{"hidden_size": 384, "extras": ["capped logits"], "init_std_qkv": 0.0322, "init_std_down": 0.0}
MLP neurons of a small language model. Each row is named by its layer, matrix (up: input weights) and neuron, and shows model dimensions 32-159. Each number is 50 + 15 x the weight over its row's rms, rounded and kept within 0 to 99.
After each neuron's rows, "fires in" lists the words (lower case) most often at its 100 highest values on Wikipedia text that the model never trained on.

L6.up789:31 42 36 31 40 62 55 42 38 59 58 33 31 34 64 41 57 57 62 62 34 50 52 59 44 79 73 57 19 47 59 59 62 51 29 56 40 35 63 62 52 44 48 56 34 40 28 34 42 58 53 38 64 39 48 32 60 34 42 65 42 55 50 56 58 69 51 38 41 37 57 72 64 56 45 20 45 45 60 80 54 61 69 55 71 50 75 48 56 72 13 20 52 37 42 36 34 28 81 36 57 50 42 38 48 29 32 78 50 40 50 74 28 48 25 35 50 45 22 33 27 48 64 54 74 43 52 42
fires in: "to", "0"

L7.up994:27 54 34 49 36 42 64 67 41 36 63 28 29 65 51 34 41 44 37 30 76 57 36 29 52 47 36 51 60 17 60 49 77 85 65 74 38 23 85 52 48 54 55 63 72 50 47 28 45 66 31 63 56 41 23 45 51 30 40 50 38 72 60 23 60 42 40 45 22 43 55 70 36 63 14 32 63 64 50 75 44 59 82 20 52 46 47 27 58 42 27 45 49 26 51 27 55 56 32 60 62 47 50 38 55 56 63 59 49 75 45 52 43 39 57 51 26 42 59 64 31 82 29 46 85 48 53 65
fires in: "during", "to", "and", "by", "as", "while"

L3.up235:69 42 17 40 70 60 63 73 76 24 80 54 51 48 55 37 39 51 51 47 41 39 74 55 55 58 61 58 79 56 62 74 43 40 48 18 64 46 66 55 38 27 53 27 70 72 51 55 39 75 69 53 54 67 59 39 28 47 65 50 40 58 83 74 53 39 46 70 32 36 58 44 69 37 35 47 48 54 50 67 30 43 68 61 49 48 35 36 72 67 47 62 34 47 50 54 49 47 31 63 53 26 36 34 42 36 58 62 38 61 44 36 44 27 44 67 54 71 46 31 54 20 47 64 51 37 64 26
fires in: "local", "major", "principal", "regional", "important"

L6.up207:57 35 46 33 46 59 67 41 78 36 70 18 49 65 57 27 37 28 32 26 62 53 52 39 54 64 57 37 25 55 50 63 39 54 29 65 47 30 65 51 69 46 55 58 72 52 34 46 30 65 32 12 51 61 35 41 48 57 60 65 33 56 47 70 31 60 59 41 37 55 40 47 60 67 57 50 71 54 60 70 34 43 62 15 57 40 66 52 43 54 24 57 49 37 25 74 56 51 24 53 59 33 41 34 43 67 63 45 69 66 56 52 84 02 77 34 55 47 26 52 37 61 44 53 47 40 74 40
fires in: "and"

L6.up53:91 62 46 37 75 39 44 60 57 49 56 23 40 38 30 61 45 52 39 40 41 46 57 44 60 60 44 65 41 52 42 69 45 58 44 63 46 34 62 48 42 29 45 59 47 40 47 36 65 62 72 70 55 36 55 31 60 23 41 68 20 89 51 39 53 51 27 72 74 55 58 41 70 65 12 31 42 49 36 63 32 30 45 65 58 87 41 47 49 28 51 65 31 60 61 53 49 21 27 69 62 29 90 30 40 24 43 52 52 57 22 51 41 41 30 29 44 42 60 27 24 38 44 48 35 42 62 73
fires in: "al", "of", "as"

L3.up1:21 54 38 18 86 50 36 34 69 23 52 51 70 53 53 38 41 30 46 60 70 29 25 36 59 34 72 39 47 75 57 71 69 54 56 57 35 29 63 79 53 37 58 41 67 44 45 23 51 60 54 63 73 53 29 45 44 37 73 55 45 33 72 23 23 73 53 44 58 36 36 43 55 57 53 30 55 76 62 45 46 37 76 34 79 69 40 44 53 35 62 65 32 40 37 37 25 38 48 63 42 55 55 29 63 63 52 65 68 37 42 90 76 29 91 45 33 69 35 48 38 49 57 47 61 76 75 87
fires in: "and", "was", "or"

L8.up800:39 75 48 52 41 49 69 66 53 24 38 47 47 45 55 61 68 45 45 37 39 49 42 43 51 53 76 65 62 38 58 56 74 45 61 56 93 67 47 61 65 62 40 48 52 41 68 58 52 28 18 52 39 37 41 57 74 65 64 58 42 53 34 51 69 40 50 58 37 69 52 77 59 56 29 50 48 45 48 44 24 23 64 36 57 13 33 51 45 72 44 36 31 64 20 72 45 71 47 46 53 49 72 60 58 40 59 55 89 54 49 44 44 64 61 42 50 60 19 76 62 58 85 59 60 46 59 30
fires in: "s", "its", "station", "their"

L8.up1201:39 68 55 49 27 66 25 46 58 10 42 56 47 49 70 19 41 59 54 23 43 36 72 56 42 44 33 46 46 62 63 61 23 72 57 60 54 29 62 65 47 26 32 68 62 52 36 47 33 43 48 46 53 66 42 39 16 73 57 38 44 53 56 50 24 63 48 42 55 64 54 51 47 66 41 55 43 49 42 60 32 39 54 33 38 58 67 40 57 75 65 49 47 60 33 23 35 33 13 59 60 14 33 47 45 20 62 67 48 33 52 39 46 49 44 00 28 43 66 27 54 27 68 79 42 55 56 60
fires in: "as", "who", "that", "which", "also"

L7.up508:45 67 59 31 43 66 50 42 57 36 65 47 31 07 57 19 47 34 33 74 52 30 72 48 36 48 77 69 15 63 68 76 77 49 41 57 52 40 69 53 39 22 58 71 50 65 21 28 21 49 54 42 46 64 43 28 24 48 69 55 47 46 21 34 44 60 47 49 62 36 42 46 35 47 56 46 47 52 30 54 13 53 44 59 41 47 64 35 55 30 71 52 47 46 41 45 29 50 50 41 44 57 32 51 48 78 57 56 35 41 22 62 50 34 38 17 40 73 53 23 45 55 72 38 57 55 47 48
fires in: "to", "in", "or", "as", "than", "also"

L8.up1338:49 73 34 54 51 61 46 54 39 32 44 63 59 50 58 83 49 69 36 65 79 38 61 43 34 39 77 33 40 59 73 37 39 66 73 72 49 29 36 70 40 48 32 58 48 46 47 49 50 24 49 64 44 82 48 70 38 37 76 40 25 63 11 28 81 54 57 68 21 70 41 49 36 44 43 48 61 32 63 30 81 47 42 58 73 21 36 37 54 67 63 46 44 61 26 53 45 42 62 45 67 44 46 42 42 64 42 62 45 65 56 42 48 49 53 26 56 31 70 42 48 78 58 50 37 41 25 47
fires in: "his", "s", "own", "their"

L7.up1515:50 82 37 45 51 58 39 72 56 77 68 30 57 35 52 51 60 82 46 54 47 31 57 28 76 83 57 53 62 38 35 58 44 47 64 61 69 52 48 45 36 19 36 54 43 46 28 54 49 48 77 48 49 28 23 14 38 35 76 64 32 50 47 56 37 71 58 33 46 04 23 46 55 78 31 33 43 57 63 83 61 51 67 44 54 61 43 48 68 49 48 41 36 65 63 34 49 28 38 42 54 15 69 43 44 44 60 41 32 53 24 54 40 44 84 42 56 39 41 20 31 37 37 68 77 69 65 74
fires in: "in", "of", "11"

L6.up772:25 44 56 51 46 60 32 77 62 68 55 49 37 60 55 56 38 40 20 42 48 39 91 45 45 44 75 77 64 36 45 35 39 55 40 54 70 24 64 23 48 65 40 60 71 70 46 51 36 37 32 15 37 51 47 52 31 47 61 34 54 51 09 40 50 34 38 48 30 47 30 34 61 50 40 37 47 48 49 34 49 56 19 61 44 56 40 26 44 59 53 33 60 26 45 25 50 45 80 62 69 47 67 58 61 70 45 72 50 49 57 46 52 25 50 40 34 56 60 60 16 81 56 45 70 51 47 37
fires in: "he", "they", "she", "porphyria", "it"

L7.up1029:51 56 36 64 42 44 68 53 62 26 41 62 27 53 47 21 58 20 56 55 51 66 23 53 38 55 73 56 49 28 46 48 51 66 45 65 34 19 60 78 48 49 47 50 90 18 51 73 55 47 67 55 73 46 44 55 49 42 60 36 33 77 74 29 46 53 72 31 33 52 73 53 38 58 46 21 42 49 57 63 36 63 35 45 60 43 60 48 71 64 67 41 28 60 57 51 51 49 43 46 83 54 23 54 27 38 52 51 48 25 27 42 34 23 34 38 33 40 41 46 59 48 49 25 75 46 45 31
fires in: "to", "a", "at"

L3.up482:52 53 48 28 54 70 31 65 68 65 68 39 49 25 64 37 31 43 42 60 35 65 30 65 78 33 52 88 66 66 69 40 76 43 41 43 43 39 61 47 48 44 74 37 60 44 51 46 36 40 36 22 21 52 56 60 47 39 60 23 48 27 53 36 37 62 27 33 64 51 11 32 78 72 54 61 35 59 72 38 57 54 86 41 55 55 50 27 36 56 58 35 29 67 12 46 49 27 39 56 69 70 53 42 31 69 75 44 39 30 36 52 43 21 70 44 27 53 74 63 50 60 54 50 68 63 54 39
fires in: "in", "or", "for"

L7.up1467:60 50 26 23 54 65 61 56 67 39 87 50 32 81 70 19 56 35 30 07 23 62 32 55 90 37 45 60 43 33 48 46 73 56 37 52 58 61 37 80 65 23 59 36 80 61 46 77 54 30 56 58 47 57 31 33 40 29 58 52 56 53 70 57 48 71 63 70 34 21 63 44 64 32 53 60 58 60 58 50 49 61 46 76 57 51 47 48 53 46 40 51 35 42 76 39 00 49 42 52 47 55 52 41 50 37 32 44 60 48 53 77 56 18 36 61 73 66 31 57 30 44 28 61 41 53 47 68
fires in: "of", "more", "billion", "twenty", "million"

L8.up223:94 30 56 34 41 42 54 33 51 48 82 30 35 67 54 32 68 28 27 18 53 61 56 60 35 31 56 43 61 67 37 77 53 54 76 33 37 61 61 76 60 39 49 47 40 62 44 72 53 28 42 58 23 16 42 32 54 36 35 62 55 53 45 36 22 31 42 57 21 49 51 66 30 43 49 47 63 56 52 62 43 68 49 45 44 46 62 16 51 24 33 43 57 37 61 41 35 38 38 40 42 47 29 32 58 47 37 44 47 24 46 64 32 53 62 41 40 50 40 41 26 59 64 52 34 51 70 14
fires in: "an", "anthem"

L3.up1361:41 62 42 45 54 44 49 55 80 79 73 44 57 35 43 50 59 62 35 58 51 38 38 50 57 74 66 77 43 32 50 71 25 45 32 55 39 58 18 35 50 39 75 50 45 32 60 55 47 29 47 55 42 52 37 78 37 30 39 63 50 59 66 43 48 81 45 41 51 69 27 69 74 68 27 68 46 56 60 53 36 71 69 21 68 65 53 36 61 56 43 49 61 33 66 75 15 49 59 59 28 43 85 58 38 46 39 57 44 42 54 40 50 50 53 56 40 38 36 42 48 61 36 59 44 72 68 86
fires in: "other", "oy"

L8.up161:43 57 33 35 59 43 70 80 37 54 42 44 45 07 65 26 48 56 60 30 66 31 55 28 73 23 68 72 59 34 44 45 64 65 77 50 71 53 42 76 26 29 64 69 45 52 35 66 43 53 49 80 44 59 36 61 41 20 28 25 72 82 49 30 50 54 62 68 45 45 44 62 70 46 41 28 37 53 45 27 58 79 57 57 59 38 26 43 53 64 63 32 35 73 52 64 40 56 52 66 50 56 34 34 39 51 34 52 70 45 22 55 58 70 48 40 43 60 38 57 69 73 73 55 63 69 34 43
fires in: "the", "of", "its", "s"

L8.up1064:60 36 42 27 40 76 59 37 59 36 64 46 53 37 58 50 34 58 68 57 61 73 43 36 41 31 64 54 45 50 52 48 57 58 30 54 48 46 45 77 61 50 39 65 50 39 27 53 49 33 42 34 42 66 14 41 26 32 66 58 46 43 64 25 39 75 40 49 59 52 31 63 57 38 49 46 69 58 76 38 36 49 64 49 63 35 43 43 51 56 38 46 48 55 46 61 35 69 59 45 78 38 79 44 44 55 48 52 85 63 41 56 39 42 55 44 50 29 65 63 31 60 80 35 54 43 39 40
fires in: "his", "their", "s", "whose"

L7.up1403:62 37 50 30 22 61 29 55 52 24 49 59 55 53 71 33 58 34 56 01 75 42 23 50 43 40 37 63 50 38 31 60 29 31 51 48 33 35 55 44 65 44 70 47 65 69 50 36 59 53 50 41 46 67 34 36 42 46 35 30 50 37 41 27 20 26 36 29 50 52 55 59 45 56 68 39 71 41 55 77 59 30 64 36 51 40 51 33 35 42 64 40 59 60 54 44 55 35 71 63 59 48 66 60 65 50 49 67 62 68 73 18 65 31 51 49 41 69 53 68 38 33 36 29 49 74 67 58
fires in: "is", "with", "was", "according"

L7.up155:48 50 23 65 49 82 72 75 62 49 52 28 57 59 49 22 40 57 38 55 40 32 40 57 86 65 50 22 60 51 68 52 80 39 54 45 44 44 66 58 46 51 46 44 63 59 47 42 39 56 66 52 35 50 31 42 52 51 59 77 31 51 62 29 40 47 72 86 57 21 46 26 60 68 88 67 52 30 50 54 50 58 52 39 53 32 41 34 32 61 51 53 64 46 62 65 44 33 32 31 28 41 60 29 58 73 46 45 72 37 41 62 48 62 39 35 62 40 32 55 51 40 57 85 71 68 73 74
fires in: "a", "of", "not", "arrive", "thru"

L8.up1511:68 68 76 49 25 49 52 57 29 54 28 42 42 66 51 59 51 45 52 29 65 35 52 69 38 50 47 54 54 67 18 73 73 66 32 59 58 39 62 47 44 77 62 43 55 55 55 35 42 39 64 34 48 60 38 58 26 58 67 62 46 38 59 61 55 66 33 46 64 49 63 49 61 31 39 58 65 53 83 76 41 36 39 50 53 45 40 46 53 55 75 56 53 23 43 72 34 51 52 36 58 23 37 29 51 40 60 43 57 49 39 59 33 25 64 32 22 53 61 39 43 39 61 73 41 33 48 44
fires in: "to", "also", "not"

L8.up1215:59 60 37 23 44 40 73 76 51 59 69 49 30 26 78 41 40 54 38 35 39 48 24 62 62 42 38 49 37 43 57 57 60 63 62 29 53 60 31 68 82 29 76 77 61 46 36 61 52 49 53 17 39 77 38 23 40 61 60 66 50 37 40 63 58 82 51 28 40 22 40 46 43 54 47 43 32 39 43 74 56 62 86 24 60 63 50 69 59 39 61 41 30 61 57 33 14 47 25 54 53 59 53 52 49 63 34 28 69 37 36 81 47 32 70 41 62 55 41 45 23 40 33 34 64 44 40 24
fires in: "the", "a", "of", "as", "were", "more"

L7.up433:52 46 50 38 36 62 55 45 80 45 69 32 39 43 59 29 52 39 41 16 71 10 67 57 66 42 64 41 48 32 44 61 43 37 78 57 27 37 54 29 65 54 38 70 57 59 79 46 38 65 34 51 42 34 63 41 29 26 60 61 47 54 48 23 53 56 41 38 37 62 29 72 63 47 55 48 67 43 68 59 43 40 36 42 62 64 45 39 29 79 48 60 57 71 46 44 41 55 97 47 66 57 44 46 38 54 28 53 83 43 41 35 56 54 55 30 47 36 37 73 36 86 56 64 66 55 60 67
fires in: "many", "several", "some", "all", "most", "any"

L8.up99:62 42 64 37 48 56 45 56 57 44 58 29 47 58 54 49 70 47 26 42 82 32 50 75 65 46 71 56 64 62 65 43 66 74 55 43 62 41 41 49 60 48 82 51 62 40 55 26 43 53 33 36 34 31 44 19 25 49 73 69 65 62 29 34 51 40 37 19 48 46 61 46 32 57 38 47 71 60 93 99 14 63 74 13 48 64 53 73 62 51 34 59 52 24 42 46 57 58 45 46 41 42 69 53 47 67 45 30 18 56 49 54 31 34 38 23 42 49 42 46 23 56 43 67 61 52 66 44
fires in: "be", "to", "an", "a", "they", "take"

L6.up77:48 59 38 22 54 69 42 51 40 50 53 59 40 44 37 69 54 66 40 14 73 28 50 70 71 62 31 50 51 59 41 66 73 51 24 30 50 27 49 55 50 28 50 27 52 51 58 51 80 52 48 30 46 50 46 59 56 17 54 56 53 71 39 76 60 32 39 55 26 30 62 59 65 80 53 44 48 51 45 72 31 66 46 59 53 36 41 30 52 60 57 45 33 67 50 38 44 23 65 55 44 37 53 66 33 29 19 43 28 54 33 60 63 67 87 35 42 47 57 21 45 53 64 26 47 37 70 74
fires in: "most", "2", "5", "only", "8"

L7.up485:28 61 41 54 34 72 53 67 61 91 67 55 51 34 75 65 53 90 29 13 05 61 51 56 87 75 38 61 39 35 59 53 31 60 46 45 54 40 58 50 47 25 55 58 62 58 21 57 41 36 61 43 38 57 45 15 26 62 60 30 28 63 42 52 46 50 60 58 56 35 25 42 56 89 44 51 56 64 66 61 62 39 47 42 47 70 71 59 39 53 63 69 33 50 70 34 29 37 64 65 58 56 90 44 43 63 37 53 61 36 67 29 36 33 54 51 28 55 48 51 48 53 29 38 67 42 52 41
fires in: "between", "such", "of", "the", "among", "dynamics"

L7.up571:41 73 49 25 33 43 59 62 19 84 68 28 47 11 61 31 50 67 57 34 27 45 49 41 66 20 48 68 22 45 20 39 56 49 48 65 77 46 61 34 55 55 27 63 26 57 44 43 29 42 57 62 19 35 35 38 62 53 94 40 64 72 45 35 47 55 46 54 33 28 52 42 51 86 56 21 33 40 72 73 35 40 61 45 31 69 44 56 43 43 55 56 36 73 26 46 33 60 59 69 44 57 31 59 41 55 56 60 59 54 49 55 25 37 54 50 20 51 56 36 48 48 70 84 75 52 55 63
fires in: "in", "the", "on"

L8.up1374:48 73 34 36 47 50 16 49 62 63 58 32 49 31 33 39 42 36 42 08 54 51 58 77 58 60 35 24 50 23 67 76 36 70 57 63 63 47 37 53 60 27 59 44 57 55 16 64 45 42 77 39 40 58 38 36 41 46 25 66 32 39 37 51 55 66 40 53 11 18 29 59 42 88 65 34 58 50 69 76 40 51 73 43 40 54 71 62 55 43 36 11 67 46 39 47 56 56 46 50 49 20 55 49 39 63 44 42 30 62 48 46 44 34 67 45 37 41 31 50 23 57 43 43 78 64 63 49
fires in: "all", "and", "more", "over", "for", "most"

L7.up476:45 74 21 31 37 62 31 71 41 46 26 43 33 76 62 40 56 46 53 48 81 64 54 52 66 29 34 61 54 53 36 68 55 61 46 67 63 34 34 42 46 35 46 63 73 11 47 55 32 32 39 37 64 58 53 59 46 48 69 49 57 55 36 53 46 64 66 69 52 73 55 44 36 38 45 49 46 42 55 54 33 22 80 63 54 66 65 65 55 46 53 44 34 34 23 30 42 40 38 74 86 38 42 49 53 35 47 69 44 37 54 81 68 45 42 34 37 71 45 49 54 43 54 49 46 71 15 33
fires in: "as", "once", "that", "who", "are", "often"

L6.up339:32 19 61 58 58 53 35 27 57 44 36 59 56 54 64 43 38 29 51 24 70 38 45 28 44 68 43 42 71 51 31 33 56 34 50 46 76 52 61 47 64 60 49 54 61 54 59 33 61 63 29 58 24 52 39 40 56 52 73 36 53 85 31 39 20 61 35 29 38 57 58 51 69 78 56 33 42 48 49 34 47 62 42 42 76 17 47 60 52 48 59 31 46 35 64 42 51 41 76 39 58 75 51 37 58 56 50 55 39 58 75 22 39 77 56 41 17 79 45 42 56 42 74 31 52 64 82 46
fires in: "was", "is", "be", "led", "formed"

L6.up99:62 41 67 26 54 60 45 78 54 62 48 43 41 33 32 43 44 86 61 15 32 53 57 30 45 86 52 30 29 63 66 39 39 43 73 45 68 63 57 31 54 55 88 36 52 15 36 64 77 43 55 27 44 54 65 49 57 72 40 34 45 41 39 71 64 45 60 37 38 41 45 57 38 42 29 86 60 63 45 77 55 33 55 73 29 54 49 31 49 44 72 66 50 32 45 64 58 46 50 44 42 47 70 56 54 44 32 67 40 59 80 44 57 31 34 46 64 66 44 47 18 66 34 44 48 30 63 63
fires in: "award", "awards", "scored", "won", "led", "awarded"

L6.up172:55 62 43 38 63 53 56 55 61 45 69 14 60 18 62 55 29 73 47 48 61 41 50 32 59 47 61 70 39 58 34 59 35 71 53 59 80 42 57 55 75 53 46 62 62 26 20 66 52 66 54 62 38 38 43 53 49 50 48 34 44 64 39 51 44 47 44 25 45 42 58 45 29 74 68 57 42 53 45 74 53 75 69 48 48 45 44 27 24 58 29 73 47 49 39 24 66 58 48 38 50 43 80 31 52 66 44 32 26 62 35 45 32 48 54 54 38 46 58 29 37 35 47 76 53 43 54 57
fires in: "of", "the", "on", "in"

L7.up277:46 69 60 34 41 71 32 54 48 42 44 44 64 37 41 46 57 14 57 36 67 58 49 51 60 72 29 53 51 15 44 71 38 67 42 48 20 42 47 86 74 23 38 43 49 58 59 55 58 58 40 48 49 71 51 31 52 45 53 59 38 61 32 73 52 69 76 50 45 53 45 57 51 55 71 30 50 45 92 54 23 26 46 52 44 65 41 41 71 71 65 31 48 45 44 55 47 44 42 62 40 58 45 41 35 60 54 36 45 34 54 58 33 19 52 26 41 52 30 54 21 62 53 23 51 62 61 42
fires in: "to", "and", "for"

L7.up1471:50 53 68 50 41 42 59 33 34 43 45 62 58 77 49 48 52 44 48 44 71 55 48 19 52 50 52 50 50 44 57 55 55 74 24 30 51 17 72 36 53 61 48 67 86 45 38 38 41 56 36 58 34 47 41 22 59 48 57 48 51 55 42 46 32 42 46 43 44 61 69 54 48 39 44 62 42 54 60 48 35 43 60 32 51 50 47 51 70 70 59 07 55 35 31 20 46 56 67 66 49 34 69 25 64 46 59 34 59 58 53 31 51 38 72 34 34 59 55 61 46 51 38 47 76 63 65 69
fires in: "it", "he", "a", "this", "was"

L7.up412:54 50 44 55 59 54 47 66 75 16 58 26 52 39 68 54 47 47 59 42 66 38 56 42 55 41 55 73 50 02 47 56 34 67 55 35 49 46 49 44 74 71 28 70 57 62 51 30 69 40 45 64 43 47 51 48 58 53 64 42 16 67 57 49 22 58 20 63 30 31 52 45 45 60 34 45 48 56 63 46 48 63 44 35 94 51 21 72 29 41 18 38 55 33 48 50 35 39 42 39 49 45 75 48 30 61 42 46 55 41 59 57 39 36 34 54 61 64 52 54 25 67 49 31 43 31 39 49
fires in: "his", "in", "her", "she", "he", "was"

L7.up588:61 62 72 61 58 74 42 37 46 38 55 50 45 46 77 46 64 45 32 36 30 34 64 54 62 27 36 44 32 59 45 50 51 79 48 59 64 53 42 69 53 37 57 57 40 42 48 34 48 58 38 45 40 69 39 15 13 59 56 75 36 85 47 46 57 71 35 23 45 52 26 35 78 60 41 25 37 85 50 58 63 57 39 39 41 99 61 39 38 32 52 49 53 45 40 29 32 23 57 29 65 66 55 58 48 43 35 37 44 51 49 58 27 37 53 35 46 51 43 43 35 64 63 61 49 56 83 46
fires in: "from", "of", "as", "symbolizing", "that"

L6.up330:37 51 49 49 43 81 55 60 87 46 39 35 70 50 64 34 51 68 61 37 29 47 31 14 66 52 27 73 62 70 56 44 48 69 58 37 44 49 49 52 52 41 63 71 48 47 42 52 60 49 62 54 51 42 40 33 37 58 54 30 51 67 53 20 17 46 45 44 38 60 26 34 51 81 43 23 22 72 41 31 44 52 55 48 59 54 31 40 71 49 67 57 54 57 41 46 11 22 17 37 44 14 74 47 68 34 58 64 57 38 28 56 40 44 55 45 26 39 61 55 16 65 40 52 86 78 74 65
fires in: "the", "at", "in", "from", "university"

L3.up1375:64 29 46 24 65 61 73 74 64 27 66 61 50 24 57 44 40 77 45 30 41 31 38 43 74 33 41 70 18 53 31 41 36 45 83 59 37 30 59 65 69 31 43 58 42 63 27 67 58 65 42 54 43 43 61 27 43 23 81 23 54 62 49 57 31 56 43 48 29 25 17 21 73 54 55 65 39 32 55 61 35 64 86 45 86 69 55 45 42 35 47 48 44 83 43 60 57 31 51 48 58 27 75 39 76 73 35 25 43 62 43 63 43 47 67 28 17 51 44 33 47 33 30 67 36 58 53 43
fires in: "a", "the", "an", "any"

L8.up1340:72 60 57 68 40 68 34 51 42 59 53 59 55 60 52 47 50 44 60 34 61 62 68 50 43 46 34 51 62 29 42 40 44 61 66 51 43 46 41 53 49 58 45 54 56 70 61 32 65 51 56 40 41 63 58 28 42 37 43 23 28 66 35 68 40 64 46 33 52 47 38 05 24 57 36 51 48 42 70 14 58 42 24 46 32 25 24 33 25 57 45 44 62 24 52 39 54 58 26 73 59 75 54 42 64 60 36 31 49 43 69 54 25 38 67 53 40 48 70 57 62 87 67 77 48 44 48 42
fires in: "and", "is", "but", "she", "he"

L7.up1210:44 60 35 39 40 54 37 34 51 57 24 64 38 38 84 78 45 64 42 58 44 44 27 70 64 48 61 50 56 29 62 41 66 38 68 32 45 32 36 72 48 37 71 62 49 38 54 40 47 58 61 41 61 51 50 58 62 60 69 42 45 51 63 41 60 75 40 27 54 53 20 60 42 58 32 51 68 63 45 49 64 74 56 65 42 74 50 24 62 44 73 65 80 34 23 61 20 45 28 52 38 38 53 55 43 59 62 45 49 53 47 49 57 14 61 66 31 33 50 35 57 56 95 50 73 47 82 60
fires in: "are", "in", "and", "or", "is"

L8.up1174:36 58 31 36 71 67 48 30 43 23 52 48 37 54 48 47 44 46 35 28 65 19 84 40 59 53 66 56 54 27 38 53 40 81 54 55 54 50 68 34 44 50 32 64 24 52 74 61 64 34 20 51 41 76 40 44 32 47 80 19 40 46 67 44 64 62 49 54 28 52 46 54 60 45 36 61 31 40 89 50 64 74 52 51 72 58 70 22 30 72 67 41 55 78 59 49 63 57 62 56 77 46 52 59 75 41 58 80 56 63 55 32 44 57 65 48 34 34 33 57 46 69 48 43 60 50 48 52
fires in: "these", "a", "his", "any", "some"

L7.up149:76 55 70 54 58 64 40 35 58 55 67 60 51 39 74 66 39 60 37 49 69 40 36 48 56 45 54 49 65 59 42 71 37 58 46 65 49 60 72 80 59 32 62 50 64 61 20 58 53 37 43 29 43 54 53 30 48 58 62 54 18 38 61 46 38 74 55 35 32 57 66 39 49 51 60 17 61 45 73 66 37 71 59 20 64 48 43 61 28 48 59 44 39 44 53 35 43 26 20 63 51 20 47 62 49 38 53 48 45 40 48 96 38 41 51 60 54 60 62 16 36 30 50 69 67 53 42 43
fires in: "in", "to", "of"

L6.up293:59 25 20 67 28 71 26 52 40 44 89 61 43 65 60 82 35 49 75 62 67 43 48 36 40 63 48 59 72 22 43 80 44 76 60 46 36 56 54 54 66 56 52 47 50 75 11 57 39 38 25 49 30 70 60 38 81 40 69 23 61 68 33 35 15 48 70 57 36 69 40 66 38 35 47 48 69 41 42 34 35 69 26 13 38 65 46 61 79 48 72 29 44 40 89 44 58 54 59 61 42 18 37 20 72 59 37 44 61 67 30 68 63 54 68 54 28 53 67 35 57 56 43 59 68 68 46 47
fires in: "a"

L8.up196:63 44 46 54 26 61 35 58 56 62 66 29 60 45 70 39 56 30 33 51 69 39 68 36 67 18 85 52 17 55 66 36 66 25 58 41 59 42 53 55 68 22 62 36 44 36 48 39 38 43 66 38 59 59 26 36 24 48 59 77 33 50 40 35 59 63 75 57 50 64 27 38 53 66 41 31 41 29 72 44 62 49 51 34 49 52 55 47 43 40 59 73 53 63 23 65 43 51 37 51 45 33 50 48 77 26 52 53 37 51 52 50 53 47 49 18 49 62 49 85 26 58 48 56 81 39 50 81
fires in: "of", "that", "the", "a"

L6.up1315:32 71 49 68 52 50 85 30 26 63 86 77 31 35 28 29 29 53 43 39 63 57 54 42 48 78 56 47 14 50 29 51 37 55 56 67 40 65 49 70 42 26 36 66 46 48 38 45 52 22 45 59 58 65 29 43 47 60 60 53 60 59 39 55 37 40 68 49 52 52 47 76 40 59 48 14 47 80 59 66 35 72 48 21 45 50 44 51 74 44 54 13 45 40 66 33 45 60 26 53 43 58 24 16 21 42 62 58 41 49 37 67 65 35 47 33 36 75 42 35 31 50 84 76 63 57 42 36
fires in: "to"

L6.up988:72 43 63 27 48 59 60 57 64 35 79 39 52 54 70 56 26 57 38 55 71 26 43 59 75 45 55 60 33 44 11 67 36 64 40 59 50 36 51 45 78 13 48 51 44 40 30 76 63 54 35 39 37 47 25 54 68 49 43 51 33 54 47 61 39 67 53 49 41 24 54 39 63 66 47 27 56 69 65 58 52 48 41 39 52 43 35 22 46 54 48 23 54 50 67 34 63 40 38 43 45 47 66 62 73 61 56 33 72 75 51 63 54 35 56 37 71 74 35 52 40 54 80 42 22 49 40 36
fires in: "of", "the"